config.toml
n_layer = 17
d_model = 192
n_head = 6
n_kv_head = 1
head_dim = 32
d_mlp = 512
vocab_size = 954
activation = "swiglu"
norm = "rmsnorm"
norm_place = "pre"
norm_eps = 1e-05
positions = "rope"
rope_base = 10000.0
rope_fraction = 1.0
qk_norm = true
attn_scale = 0.177
bias = "none"
tie_embeddings = false
parallel_block = false
init = "orth"
init_std_qkv = 0.0508
init_std_o = 0.00871
init_std_up = 0.0508
init_std_down = 0.00533
init_out_by_depth = true
optimizer = "muon_variant"
lr = 0.014
lr_mult_up = 0.82
beta1 = 0.9
lr_head = 0.0107
warmup_steps = 0
schedule = "wsd"
decay_fraction = 0.888
decay_shape = "linear"
final_lr_fraction = 0.0
batch_tokens = 32768
seq_len = 256
doc_mask = false
z_loss = 0.0001
train_tokens = 309400000
steps = 9443
dataset = "wikipedia_en"
MLP neurons of a small language model. Each row is named by its layer, matrix (gate and up: input weights; down: output weights) and neuron, and shows model dimensions 0-127. Each number is 128 + 24 x the weight over its row's rms, rounded and kept within 0 to 255. Numbers have three digits each. A neuron's up and down rows have the sign that makes its largest values positive.
After each neuron's rows, "fires in" lists the words (lower case) most often at its 100 highest values on Wikipedia text that the model never trained on. A number after a token or word is its count.

L2.gate115:106117140155086179115090110144117178135164109138162132084161126142126168098145156132090139145125155121142140101140146122127169164082087132126148173076123101109141104149139112108181101124114143150130168131110168145123110078128177122117130139142100129130150117147108130132128149155116130146092134087136105059103117133128118183143112121137136124126090141100119151108096124103136118131099
L2.up115:109162112137140121109116145168154109107145149125130121122171120138140128119122138158105160134135151125169208111131119170138149155122140160131120127070118134137119116130101116144104109130146106138118115149118146150123108113109169149107065137149106154134105084130152137094183149084086103132134109131153095104126147124165143146141124121131134105083137123128119154153125150104141135127129
L2.down115:151115129127146090107100141167128115110096156112188144160162120127159112081095128088143126143131155079161128147083150158182140115127143144105155129143135113139170153100125129126107152143131098174108138112122127142165115116153122150116101109101116149134079135128129131071112117121123116161130143137178129085151111136137154136132112119153122160102126112107136183134097125095109130112143
fires in: "released" 19, "election" 14, "release" 10, "elections" 9, "nebraska" 8, "elected" 5

L7.gate116:106132118171149128121113122138097109135125095133129081129125093101133104131097090108107130161110132127140123102155102128197122072144136126131159142142147133117151119133112152116117080076125131158130094114160106135129152147158140104134122107107122163127127117093091103124139116078094156134130115066174161110168108101121148138160130148117077093167134097101140127136145116124133149090076
L7.up116:121161118138073128114136141137147070111184139182138143115125083085103159152099129141132134153153119126136098144103136123142098105150109102085130137106148104137110113125136156096119152111119139176175128134117145145150174121137159106103097136148116131103081133153073112152137097136071142099111083118162118098156124126172119138180093110144122100115138134143089144096123131102117131151091
L7.down116:134113111134134134162138119141118120131125148124143148166100154082158101111105124125075142175115108152134102126132140153125096154108130097101095145132105095138150162091132081158135149084092119124121110157125171103139105094158148155123148136130106114133142136130100148130151143158123115155138110106113151087163140111105143167122102185094136123152136131137177148173193149155086140117150
fires in: "in" 89

L7.gate283:137083095140092141112124154160156110121113108106135113094089143147123140099138154148150122120126109136138132099125094123131143126146098133146114082129167124170099155118147120119151124140142154154083094104136111090185110117109110127119109134123161100110105152108108125128160135135083091131134121125129130134101169128105087082089087139126140141111155097124112092144135109151130163103123
L7.up283:101076136124082126108144142096113190135143109168097162163158138122139184117196152134109157119123105153144129120123132127130131151115125126101118147141117118119151128098131134144119132118109149152085133114157163086157143154108126129178129126105099118157151112137091157076142113128117102127169121153154131209120140090144108128102144172126142152157130121088106102170120118139095098159140
L7.down283:130128083134135102110090110115123117123140108084100098155131133113122183099117115120106143166099177167108135090110111175156071122105107123103120164113125082113157115084178088140131142112101157157136130099139124134145167099145143152155124128136113103119111165133124171145134123154101101160152108133098157135118124094124129138134128130070136123110125123139109172149115118137121081098130
fires in: "of" 20, "you" 9, "education" 9, "young" 4, "output" 4, "anthony" 4

L2.gate316:162111148121111140176170110120096166088140113142122208137123100145106081073176138144125138115096164117130124086128133120115170128118179160120122148129121153148149145105113136135125139110137155115128087164100109123171124130127162154070162108120163126105125116113102124169116171101135127147151160165115148153104153127133142171124152112181129128143129133160103148103149105136132136123096
L2.up316:157118126104130106129139125142098132112116140115126144155170139119116127118113163160127144168126172153130121156172139128122142169111140130110119142144106137110138095130132098162147187116106129124142088112163148167126108129146100145063093124164128144106149137085138124117136110132123142144146110175139114141103165117105152146102159132139146136107114113141120105092103128099131139183150
L2.down316:130111085128145119174128123171126094119129096096106143132144147145131141111115130142085105149165181135135099123083112118101114164123100159132153117114108124092148138128115138164119128077128147142157116103076107090135122116165155093155100122082146170132146110120132129112112098180151131112121117099152136091131113141159154176126150144137087143126124116114107154102147176161064129152093
fires in: "august" 26, "language" 10, "languages" 5, "telugu" 5, "produced" 5

L10.gate435:109060107185151160081149149151138126097110100153120157112112090124110111189148083108132118129112122086131132149133159152153114095148122137125108109152160122122053133132100139124075118124122135154103119113109125108115077172179123174142136128136131110159096147107109088146150093155111116113137077153150113114147124121117098153131173126112170143109127132116087154145142110139112127136100
L10.up435:128109140127164150086146143107116153117135104129120178116168139092109148128146136139137117129138120115097165126133128114173110119150129105111184087123099147085131140141114144125107104133158110131147123126144164080157150151109107134155129142129133126130123137143076195168165103106117182104108124116143116081165160085133158158139109126127169104137132111115098152119127100151109121132141
L10.down435:099153137160147132149167142135145151148149120100156164153115102116130084095150098116129121152148112138127120126122105155168116164124146107138137133119157079136095128136122161120107124130117113150132144121107144145166118113100144161120144099153156128117199149131102136211151104063140122135081085082154106152126116137175146176090144163163150142126137123111110148164145127135154121137176
fires in: "in" 17, "on" 17, "of" 12, "along" 11, "across" 9

L7.gate413:105114130165146156099113160093137117130112144136120165124156115083102121111133104108159132124147150143119120105117136095113144114125150173124160125094126138107094138155091148118118151124162134134156130113131186114106133127089130088181120159126143165087120113150162109160097105137102121106136130094116157117149091135088167186121076136138157110107169162140144143135144135106156096089122
L7.up413:141170121125153147145101149133121107115088135122131133158115166114096189142098138154165134116152136192148119092114151113125135149107132124108109142074130130130098138120126096076107125106138154090125097150146124119148101170112145133157171116124139141133149146116141144143119053162154136124156143095143102144123142166138156095146103127119180126126105114121114122122141125113165167114130
L7.down413:147201102096112136140135114154139105165143139110125126114124130124147127111138130163190172136127102119131151169097157159107093104143143102098169135139084197140112159116124107101124148143132128104149143129108126111148120105105121147132105135116094068117131114104134120143140160169084125100171131110117126122095097136118083140133088151146144082118130113149135064111129132132130134115155
fires in: "march" 26, "december" 17, "november" 10, "january" 9

L8.gate140:131125156114118108106101093145147121067137170174128123101113097111155116133172078127125119138088148105128139119106157168102123134113120086158128140116156109110152148163107102141182131152094141104086146109103138145117078101132097141117098139108139150163132153155083134130134131108138111101115159100141111117127108112123133109147076121142114129120120097134174133126111144119127116137102
L8.up140:164153137103133118104129137129112101069136109137091147054112167069141108089091118104134114139103092143120137125124148120147128138128174100164150130128142118112119120124109081117120136137122142165092115137123106148121123124150117065130107109118159174149135140130096153093168187107119146103093134076154146129130119130090146120149144089147096148133150075144156119096124161109085126129147
L8.down140:172112095113099087117147156131122140088127111122134096137128118124136120117138138115140122137145107156122160108100106149147108098116154141130105147167177127134076143146131172133123131121101148109115099129132130158123127126100123132144106135131159157098140145143123130081126113142087113097117134115102160085136161160131115124112165097140150056144135130152168171128128153169116130181102
fires in: "their" 25, "these" 16, "several" 16, "some" 14, "many" 13, "most" 5

L5.gate232:104100150170122094090121141117108117164099141126140114147145160117124151098136111098146105128122127121139125125174193111084107125165111138133127125090170134126093090135114122130146140154126159106092114110129106120093120092095105123137139131135098174199154122099138116149113102119119117122137100174129126140171137157142111137178165153122113086154107127144112097098139124170158144140141
L5.up232:145147146101119106099102140125137139147110127135157154147170154093161159081160133115142148114143112080155147133136151180097131146151149127116139130142096136093102142116079156093122127146093101156152120162096152118148145076133135078131154157156059126174102081115150140130129141128132117125125105132141148129103129099123134157134120135121155132158136117139143129153178146120151092160174
L5.down232:120100148147123132110146163116134123143135140176089120144124125171118152139100107110161144127115098163174134127115132124110171163090135131131118081130092136134103140103102149130125110148171119136142124170127144136113113123133135117098119147103131144096142108167127144101158132187140108115076086116126121133097093153110131133119120104131109138130085154143131139124078103094090153093098
fires in: "american" 29, "university" 23, "america" 8, "first" 7

L4.gate133:152089152121150136093168097124091178127103112082150169107165130134119137127145089091137146121121095136109140060162134158154111166132165128093093154156099155101125125127122108104144121116134157131111115137140114160125127160149159092118126149099114121122125111121104149143113122159137131161138138127145114161117130108153092099115136118138157148108115093094092139073113140096143137155151
L4.up133:133158137135145152118122170130147128072137163139136118115113104090081187132076139152143144128138126109132135118124138109184145110130116146126154139129149108087104168135155127125131101102119157115102122141131132136114098118120141137161128152158145104138165102093062134106116135161124128158148134084153141150113111125142112108116119092095153155120131137136167104158135113129098168140093
L4.down133:121139117124107140087107089138135127104106091085123121147125111110128097125167087140134135158150135115174108099154129155122081115140119127114129141097129125103188139132140122138155118145145126147068138146146193116143147089124124142138129096100169155110140141148109216143132133130116102157129161127140144156110114110117134147145151108126147110114166116139170122109152145146087119134121
fires in: "several" 16, "brigade" 8, "vocals" 8, "local" 7, "of" 6, "members" 5

L4.gate214:117126141156142145096089135105153132080156110174076105151098127125184102110139130118096108125103113152116113088127154141137143115127146101068078102134138140093143121094092136133145134104123157092116129127066145119114142104096084147125141137147118126152112089144162156117170142098150101117108143124132112111142121139158170128143160113139154129157132129129177108098129146128146145134115
L4.up214:126149100171129105152118114119164110150121134138072167098090099125121105140131135161133098135100100158133147110092136089107144154145144144109163147133159146147142142173115153106121159106094147128115147092137123124153152114121149082151092129124137096101122119134152160142125158078110102147118163137106115097165129133102119096146131117104112117132153165138130112098133153137115103092126
L4.down214:124103117142154092129092086129161138095126103079143109143115155134112159096141105134120116114137110094173125106122121130135132131094126109133131161144141158143107135132163098137108132117138147088165142141122174109136145131120140144098160175149134143108178123157113123115141095079146197127094123144123146139106159113090124108143126156119131166131107159111156168110130154119091132124141
fires in: "district" 23, "station" 22, "location" 17, "districts" 4, "authority" 4

L5.gate90:123126123105147131146127113106113146107147147152110170153120117085120117107121125148120094112129133113128111137113164159099153116134145078147122089160149129078139119109112130116086139105138112154147079097099139103107139149189173134103126147149144126123154144164133149166168143118125112120132127117139125151098146149167148121131146126165141130128111086137101153171108166079134060110137
L5.up90:141118076104145126132139081136125126128115124152134141200078111130115110119113134168133121131129129136142122124089121198145122142118122080116114092140123180137108119143105114099117155145121107147114150142091113128137133096148124154140138158157125120154133145138115129128145152177156145155165122091093154131153131109104099117161146141106115124093147132107116137116141136124163124114154
L5.down90:151108103143083125141129136114136126140125125125129137126152143150188155164113088110116140124072099137132126135168139128118110150100123146107105099098111141072129126117144132119098097154125114148110102156132157093152156097150119145155163081116094114178119135087078112141131137085133140151113145119133117145132138106134111142127137122142192133143136155096157149169171077166140152086089
fires in: "of" 46, "across" 10, "northern" 6, "street" 4

L4.gate156:155095179125134063126141139191091136106112126145129159119150106129100161093149114121091142131106121139096153052151140138129128116110125150140131097142121132120101124163132151114119108110141152085152174133132142157149147147124148126137095116108141095163142133109102133086139156117154117117144143079129124129144113140123136127113108134129119114120125163114140081095117111112115148148125
L4.up156:124106114106114139121148138112092087146114127125124154152182102086105123155152079138136140152139120115132150125099177111101133185092098097157167114117169130136101129122090146097113155168090143150146102147068155104093094129138150164118166091106118095105146157121110158125103160104142153101113135137106104132119127149121175085135118149133091121122112101120154100122135167135136146110135
L4.down156:131114108162098072127128101119158089145125146126155124116140125099149104081114157139151152110139097123127115132157127120133136120133125106131086113100080118121124177129112108095151109152142135104131089098167161138150117140141067124125143134134096109166131139106163094120139157131151091163110084122180105127136139119117123145142117087150145144116075130134100137134136115123127064114147
fires in: "new" 18, "local" 16, "last" 12, "location" 5, "listed" 4

L3.gate178:127105097160106136088103120148134138150116117126142160146138120132150128138089136109173143137087128201158115124145097157121143140072093141136127155166159138137131140082129125109167087106095127096079131105115157136106108129154134136148100143100135147112108092155125113145143120107122090103136128122112127126142100102136127162132160174134153130139089168120118194114155099070128141108099
L3.up178:131098121138131105102146132120146136185163090112124145148164115139143150111124142098163123140094137166124140107129125160174129112122128103129129146138125150149142136122063125140142117126064122173137118132072142118151108147145115103133104144120130165120161114135112143147146144129124039093124124125116162110148102116135162147129147146100098120125186139141161168108136106119144177102112
L3.down178:105113123155085144155180163161139064147113139126153124117149091139141167151122137118112108130110121113165160068158131169194127145165109147101172137097108107186131084156124103120144089111099140113112131182109129128135121144113142133133106094094132179130150125131118109124089150100160121112102123131161149083168122122123147110100166134128104114147146147138142171121120146112142116117127
fires in: "second" 30, "texas" 9, "section" 6, "secretary" 5

L7.gate273:139131109101091121115135112138107156121092138105187109085107116095118106115130104145151162125135115152125140156139143123151080116153095134128119134164175137115151120121106118131118145128142144146142109112104117153141110123153115148127149126115127145170093128129142113114148126154173171145133114136098148116081134139177135110163109096079072138141146146114144132104132122129135120141127
L7.up273:167118175074136132127143142097105162110165128131131075099126162119129125141110161116142075152103104134132123127122122133171093112164094153108142141120175111113160192122132081143146124130153119155141087102067133125147092146118091149122093149116131173167140120142133149134152149157163148142120168136141117121105150135100115144153121117074155130125135092145147129179135133134103121112130
L7.down273:089132149117118122113179126114135119144119147100106117150125153124149138093134141159144133127151097140124128148067129174161113095115096104165162124150163158116097174129150147164141142077086146167143147156135097131173109167134131137178142120142075124121136144182136131160102130132111130123112150135152128106151112149118146081121130087088143130143151131124170119127137136108118115139117
fires in: "two" 41, "three" 18, "five" 6, "six" 6

L8.gate222:083083134131148113126112122120150156126114098142097131116090128093141133126108148092107065146124107136118114128130141124141152083099115173112115116181131117109114158097148123094113127116109147135108141133086120091151131133165118180131151147118127135119111097145110133134184142144145096106146105121153135152133092107153130105108170126129174126084137123173111119169130114146154141128122
L8.up222:096099179112141096117090110124114107129175137147051106111127125118127113103131152086136099080110129160153122118108132139137120144106160097152118133152136118119105145135127136145085127114150143130094179111122141101121093139175106160156130138120107097136105120147105104114120157111107117118114133132126111106090087147117106109116181123155114136115110095120152131129144134098161129170153
L8.down222:102113147075130123089152116132081128123100082100139139107132162122122118121101108143107107125092138159124158129129130162150117098140128164096128149159148101138114076128163131117148141114148111127099133076180130141142124123110094141161132127141136118143144086118088116134119156134095129139086134097137113128117117138106113161109159091112100139126135147121144164182075094108136159079140
fires in: "and" 67, "of" 28

L10.gate312:149115118129157130120102110118131115133136120088088108133113143121095156175147130178095114119128178147162164145143179120130157138144132149128109156137093117150136150106097142154141144133121147071117112121080154135165104114116132120111109188103131119138186096076155136114119143114136133149130119116132164113094106126103121130133138138122153151068189130190124134117110150124141153111097
L10.up312:121102158109134137101127143088167157120151153122089117129129096179103129147122132158147126131127159115123110149084138075126121139105112145140133108135130120162109110126161154144136110161154129091117141119136175165144149081137131085158156152148119120138124132118115117088118108160109134129168125118142179092180143149153153092133131140077153101141152140162111150161159150156133155128072
L10.down312:132120123144140104118122163154131136087150141137088126117115143101106127115145166117134162165185121118131096136109160162131123137153148132092122183158155149130088106124086128149145125126149086135181144115106131110125130133140135157092108139106130118130116105139113111149140088096102124158138111121141132130102097145138120093148136105146082108118178167086159107146130127134080111124129
fires in: "the" 42, "december" 24

L3.gate13:141107148128094120134074124163115147162116111136087131157122119137103119113108088128088066154103164165113072135143113113122116137141108108138122130120113123162138153138101109141148153146140130117097168170109146095072152138098116123095154129105174150114155110129154142140109122137109146125118089155145115150075147124140141140125108114142126130115117126103153076107165075135152113108142
L3.up13:128121125211145147155101172132072131064096131151109102139158111109126152117154116151130126098128118144090134139127158099079137095104100161116134147133070106115095117157142117123132134138110131113110070091103119152108076142119154129108095166106136126119132123105133103153109142122122122099134144099122090113115145117163105171154132133165152101147160137111128140096152154128096123074139
L3.down13:178095149130140140160097112150126149134085137142128117176120115088143147156172143172145104164139140113111110170137181080119107151136159092109146112130123098140146145148117137091129124129132120081138182129055122154123134143118126116122116157170145150122149142143136131101160152138124139103090116092112114076118157114146120103124108150121208121103133122135130122146109137177115087123141
fires in: "early" 21, "later" 13, "september" 10, "just" 9, "late" 6, "kerala" 4

L8.gate56:095120118172133104104116151153095167141132141118125179092129110084113103131111131158129155139109146091129154103125150116114109137141145149161126121122130109127148155141102167093120133111163086104129148122106129098144079136152136138164151092135157142130145116154135104150072114123113143150148089127133164146106121112106187136153142115128154149090103147109120136080117101145106104107101
L8.up56:109135097136142140117134105130131127102120118152119130111113091133148134132157152114171119141105092113150141148180156089129133139145099152139097117113126149139124118143098097085155096151149120112135134134128142126115098123138154130088094101160149141134165141137132123104124111118126173111152109137090120111167102131122135076128131165147110113110065118063089130115147151143124076104148
L8.down56:107167140153121135143065102136089146088148136085122143144141117162125112117110108152132141148131079106164104123106128123096146111117115165164097161160114131096131145117074108138154119107099152115162158118133146117088107125110154114132156112148111142111165114167130111101137123129113125157135115105126193090104116153086124144133142117135091149104080105116123131150103108072063090078117
fires in: "october" 15, "september" 11, "march" 9, "november" 5, "london" 5, "january" 5

L4.gate356:122089103137124127139114143120116120114151122120114112111153098149125143130115156128097093114147130121139151093134103156115142089169148126129176162119156115118101133071105151136149113123110091105129166176127078078123142110091124093150183102127114125106150126125136144150099116124067148130078111123143153118071085145107117147184138127128130128115093167118120117138148069150140153132164
L4.up356:106143133129130147133126182130158125126160160106108115078105134162147082142104123118122144163135110164151132111135125097129135124149098142196122120137095167142175143133089119122152105147142168104122140079094096148110130099142127142156148116150101154111157071166153112098109132094132136146106141153140149113115110097126157123138174147126141127144084129122098148102147106116128141144143
L4.down356:133147160129109102118105082129133104120164127139120132089156090085113119089118143133125116134121127145096115126121100148145160122135105147142123149123082163130108161152121090111137127103185135178095159087132110138144137128147107120132159110132126127112129130172147131153129172168126110163145124084177104129129087151141137165099146116172104130115128124109115125107117165109140154112161
fires in: "including" 25, "included" 18, "include" 12, "includes" 4

L5.gate505:135106168130136094108107122152149131080130077103127103136070115089155119120122136143095117133129120135130130096140148118144088092118096125121074108156108077107145138132094180111119127140090101090117155119089135131124117126153118132136129168122140115129111113159165113130136118142120147152149140067112118158102150159159126095153104185144106121123099196121123123095139188128154146147117
L5.up505:094139110105075156139171131125190103067089169164155102111091160098102119118125106146122117125109147121126128180139108117132117124146170088116117117183141102123149102114117143144131130131113133135121150126118114131088081141136147126063132159128153142177100104144169086147119148131096104124191141119105140120118127130150151143137121105114104099146132149130113129112122165114134143103145
L5.down505:112154124160102125113088144120127104114120139105115176132128116120170123091122132132099115096101092128143098149109132164106087146142100103142143157118113157115115168133111111113107170104126145094147140117097126173191129085130084150104135127104135183141108134121117144145158159133156101120115128099140158104145146101143096105117115136151117099101164096134098201119121123160103159113144
fires in: "district" 23, "first" 11, "curriculum" 5, "robert" 5, "districts" 4, "climate" 4

L5.gate366:137137142099133139141206148153133176130129109113125061167118162134128114099117102125144113112126113154156129096060110127164110128130111162123130114132125099124124117174107117140137095148141133085143121121087132129082104143091108130085130128164108174116144096119162136115120111184122140144167126094091110113133171095120100125137130197143129132112139079126139124123108114131139151110144
L5.up366:144119082133116112140111115135153102094142087135133111164125107175123117125130077120123174134103192131119130151159131096121125140165109122117132146138145150136131177132130120102136096102131113128153143161126087121093098119129116097162186123145121134139073152146112085138094162155154109122094141141113083132131139130125123107186137135136091098113133157161137118113157112117135099091129
L5.down366:157103165115150114143127126096122112134153079067084100115102128112125133122139115172144113130144096128119142094108133180111158141122151107114135094149129145146118155156116099107076136107121139112073100178137124135164151131162117135115107113134092116170131150131083150133195127123123098152143164118114093152143168126164113174110127129155122151135103090121146122144074149101119133093118
fires in: "following" 13, "father" 12, "performance" 9, "followed" 7, "candidates" 6, "performed" 4

L7.gate305:152122158168118097105118125157108106098123141091136140102122131135115069123120166166135074069144102121085136138118088140157089109114110077139122159160165119128109137128140140113165153136142171133139134104089116122112132141188103120097126100097158154136100141104119137164118171117082137133119153137132156126105115106135144129166122142121105102075118110123150138099079127128143173116089
L7.up305:160173174135114124126116118099140141132123113116079136150105107110128156119120108161118128138111137107139133130158178118131098113127129134134129130113159156074086141130183135126160146110135138144134133139141146126158116170156101120100109107133108135112116154144128122120067105120131087150110110160182155116127104121064090087172104103108099116122170113161149167131162105123112158133118
L7.down305:151105139123118110131157130127115143153117141146112169134131120092145153143139117125112152111137150142137159111095159136128117091135127145120153124103150118135116132132105134108156133098114165164144124119119116143147147195160090168156103085134127175129145135189117136130083160122110092150114156133105119129121152114105134085173084086156113140120104068121143140135144095137102148113145
fires in: "of" 23, "several" 16, "many" 14, "various" 7, "few" 6

L10.gate374:144091110143184124130133128123142075145116117123084148122153165130161101129171098085131135093128116113140140087167166157074147146136161181115147169118125054063129130120125135125093140126134122121113117108132125123126144142126113133141167107098121123138103109077126178133137108117114144154113153127142137168091103116116130118120127121113134133116115126132102066158109131110106129115112
L10.up374:111107167142107174127135147123119121121125115119102129101104112123147174157113138128106135150114126148115132144101165101113141114128115130143130096125126150167115107170149106132098126147123140167141173161134136130135111177165129142147178173107149169161113117138103132136119136134096133125107146099081105170188091135104115130144152153156173156122134117111161134190140109156115137114106
L10.down374:101145099113152108115084083105102125165137143122116079091080111127077125120142129134131116101129161146115117127136133172077127114144111172162112158128119126159115131098119166166143164091118131085123175145132128135110140135140129105142114111143102092127088132141121113074104166120148150113098148126151121120079110114134152153112144120159145126123158140081099136137130106125145118069154
fires in: "and" 37, "of" 30

L5.gate350:115106093106144135166102153146147111122082148187136121121148105127119143136130135119151112101126149094101098157111163105126122093111095143096118110102113119147121135147130135117153162147146112128200124141106150100118133152118079105089148129101113128105137133135079095107167119132153151087174152070106146157147107119126113129145115122106147140142136145115118103109132130092104143068113
L5.up350:118118147159120143094105146121131157125115120141104122124106135149114101144105139182152086100119132182156125135150180132137119132143152117124154153100098095092130156105115133108140120130080142103166129050125115126108133114125139111119128118120143097121143135115123173103141134136152121126132107140159135181096151117108114199163155097128165124125142168122146086101121143172096064102168
L5.down350:115086113139157127125151136089097089117098072111162115147132117135138153133076109117170136131147123155179117122115150120129110125122124110107144123087160136136132081132071117098140132145090133079137182071146132107094159124137162104170116117129091141145152140101117131115147168128136078090139159113130136087092151143122128158096129132098135163139131067126180139162130122113152124134100
fires in: "first" 23, "last" 13, "next" 12, "late" 6, "best" 5, "early" 4

L4.gate29:161118129131104131136157136116122148164125121080100128145117089088135082131116151125111140088078111106159156103151081146151129107158164117128140144097124130138093169118144116116137141127175150108135141123106195136108111104139132111179159141128152159140144077142127145112157080113131108143123116101121145131134109093111132117142102145143152125093133113106109158146112156170173099119154
L4.up29:114130104102132079184126145150143113126160129132091127105102117114124135158124151162153126147157140140130141168122136130146147122132141153113092144064087112138109139122169116166105138134142169089156109117123119126119124131136135122129145151112137083129132149116078098123147095102132130162124120159163097157164090117120164173156146158129143183115138106123163114129102127127142067154102
L4.down29:129117112147129097143107143128108124153105145140124129092124138132166151159120147109155154159111112157106127152145121104144080126051137155156108128125121146146157092129117172094127142092128162178156127071157149107125104126173151084085102146111145129113098147127099114133142112108140161159130113112135118106153108140133120090129128094147130111149140157100143165154120136138137099121093
fires in: "in" 44, "northern" 8, "southern" 4, "walker" 4

L8.gate373:140125115115103158131155116150106088116142149145131101180166157138132114101104169148150064104153154116108171140109141133141131092150114153151104161158117116156101120131118157123132119107148161106140090118101161135162106122146087141125106161054143166106104154150128150143083118144137113089156128120116063149115156155123133142133117125110149131150115151136168124153132098103135128158115
L8.up373:106143109159092158135140118101105139166151183140132158111145132135111143116097131126095101101119108122153169061134141090144134132154144113154158173074131153116140155151128129133151154146138165132159147118141124128144136177117128139131166128093169156143130120154111098155143146153154158153174119099140122157147078101096151156116132136092135133109141141138158135155143118169134142109142
L8.down373:098160161145095089133141108121118110141135167149109103146122119142137136127095143140148133128156144117149131090104123129142112120126149140119160126146150170129130144133090174125152111128130140129162169151092077175151115107127142118127166139129154169166092117118147146079101132163100056122118096154112089170145122169112166111126149118120141140146123116115108144137148134099125124106159
fires in: "four" 18, "two" 17, "three" 11, "eight" 7, "most" 6, "six" 5

L9.gate387:121117134129148115117119128174124115142140107124085115116101112095131133142109142093139077102105131138164135118113122149117143105118115150072096094101144146081067141124143171131118120137134082098146127124102142119126116144112116131107158106106115119155150103118111130146119170124102123172129109104126131106185090162154150157153206136135141125157132125166189171110120121116162182115141
L9.up387:088098155156136113183119077123118129153132144145132127125137136170148160188135144085142090123117151156131096113165142118115133140148103161155133132173138098103076140141109192126138133100148118081134133131116159122144138129174104121145144095142130137110132097131138171120144147133092123115145133143100145125102103200159121094109144130105137137087144152099159124136075113154117088124136
L9.down387:142136153136156125108147164141162124099143092084134151117146087124139120108133112135148095114107110146152130108131122145154092149159122109117124150147162161148139106097110110096125135148125157114151102129130087134095130166143172116129122072100116151154118128171081124124125137128159103131113144114177132132130133122089149095160111099103130126120097168118094100172144176143126133142110
fires in: "and" 40, "of" 18, "the" 9, "world" 7, "s" 4

L5.gate121:095117150133152106161110145155142136134099143135132144116096118120108163168082131088161102104122114107104114113150122109159139151128085111129103092145166122114122136120096124152118134117112151103080113079081099141105133143161119087116151077150158127153131149157156150156145144141132120141160113117159109115131112119132164075144168126145114130151132117131120138123151197107148167161100
L5.up121:146135115153086134136084146108126160134116119176177135128114186109129139158122128125138115133108073167125145101130132158098113146156118125094095113121177127123119135094107133143136141153141131133082100119109153147127134165173119128161134117073149091131168134130105127108111123143124086087140147129111143141082152106132135147095140152130112130134134105158120137138148180179131182147135
L5.down121:077107106157143110121097108109124112133097136123126094138134157156137113127104134186114133142111110131106085159096116122092097141114157129122119146071090144107086135115127115125132130110176128087176097098142136128117109077089141149135143129161124131110117165114089097147105178095102138102099153102141095128094106103104134139114133115109162145119157111101147138142155084168140137146092
fires in: "city" 22, "of" 15, "against" 13, "started" 8, "disability" 4

L2.gate158:102156127152118110111145156123096170150157089101148146142089077072146123064157131136121146097151156135170130113157108096156134148128134157126148146108126089126128090121124152129158132116097107116132132137137162154105180114149139146129110122155098104104118164142095137117143163097111130134168154137115138157134121120108159150118118173114137151139129114124133116157157155157098147107164
L2.up158:116103129098071136144127130123139141138107136134120121132102125164152128116158129131099096141108190119115124078078127112152139146108123092141147134102136112135114076140117102123151094172122066160126168147100154127106156129149147083115141132157132159103127141111131115131182119131127095152128130153118120171124155144154118123174158108136155141090141114145115102156129164154122156071136
L2.down158:126119106191124102143111130152138131123080106115050095140106152122125133111118133115105166119134142095114128108103085130138085156119115156147136123133086123134108143074116140109124126104105141150103175135109105145162137105110100136097147113154151140139127104123141178135148145148125076108160117161136120153171136099123127122174136170117100114123050118101143147144095164148131150088172
fires in: "general" 14, "college" 13, "election" 8, "elections" 8, "valley" 7, "alex" 4

L8.gate92:139102129102079115135086165118132111080116134141123150118122127138139127138127096086168144109135140117137125141095124132150111091167153099133105120098117172103164160175159127135143121128124159064144098129101139095137105151103110145114116098126150170113120157102123131154100119112152115120174084101121122132117207150146093132125110147149133143128116108132089176115137104141124108108117
L8.up92:172176154111116100177133119104165136129149133139113110132124142128123085125113095114134135103156108128105136095117111137127102128094178118097159115134150130111136148130102145122160131117103143088109158133107093088154130162131143182116132140099136078150117132100143121177131145144153137123159132120126112131112174138169123153141140151135138128149094120153133100160154095141148171104122
L8.down92:157131140078139084126128125121115114156113127125142149174131113120107118141123104103092120110109095126133180126074158128133119124109132074145134106143153155173136111146143135145125090114061105132145113106169120161131134102144137153132155118144123079124136168135110159161101171129147131126101116122129132133118174129115089105127122142138130141138175069121104151175057104124128126166066
fires in: "following" 22, "later" 15, "followed" 13, "all" 10, "near" 5

L14.gate112:171096130124152157122151133120155129125139127088119103128148129170103132118117154178108175148163113127119054089124071102137143133137123115148134146157115078114146117118169083159166149154142124121105146116140155129131132108155134132161126137152132134097156115111140069124095141083165135134105140182150148101115098151106094118174133163119140105134143133117131119108166099131121176095117
L14.up112:120178113130187182162122170101103147140142112116167139132139135163131145129112162126124115083120094117128136115137124138129143161166129143174145138143160100137099136141088112138139106131081123142079129136121116149158116119084129122135165094116124110147127100172168138109154153101151141091143131145122078140121109147158132123174214139134103166133124139112097141108123126163171136142128
L14.down112:099134115159118156167131117149115134088093117107164119157124146130147176108205134077137108133119157124161117153090134142149110128149130154147115101174132119166152118151105126094135116103143151117133104102155132092159121167112129115177107149134139148144115100141142150115166163093186120160143135146154138124127115146119111149157098123173104085127153148120117173114131123147152164129140
fires in: "including" 23, "included" 12, "include" 11, "served" 6, "created" 4

L9.gate125:150131143115165148144125127103120131135125132136161077163151121132090103184097152176119108098093155098170116131130110098128148100120089121113138114148106111110144162146131104124142126167140134152127148106132107118124146137109124111134150147089150139136142123138134139149087156084108108172125081113145113128146128090165135166126126121162149100139096089148111085112147100126099157094150
L9.up125:139148157115137164129126139115095172144129125157112138101109123122130126124146106131133115153120119148137160158141165154148084141177137157109124158118121097134133131163121132096096128153098130117136122153122143166102148075154131174104117151136137137171088112162170153095138176092108174145105146142133079085103109162132153136111162071134142117139103152128119107095114143102103168132091
L9.down125:174150151119111144174101098110122131111124098100128112169131090123132169142154130134138164188135108114149127128141130152134163092159126141193154116158103139104166134135135091133125122097118132116165121133111157140171093126115107091142121098119102134096144129096125143126079127146096111140189127083090139137110128144163111139137163138103157152135129173087113133129132141119111161127133
fires in: "through" 20, "including" 19, "included" 12, "include" 10, "throughout" 5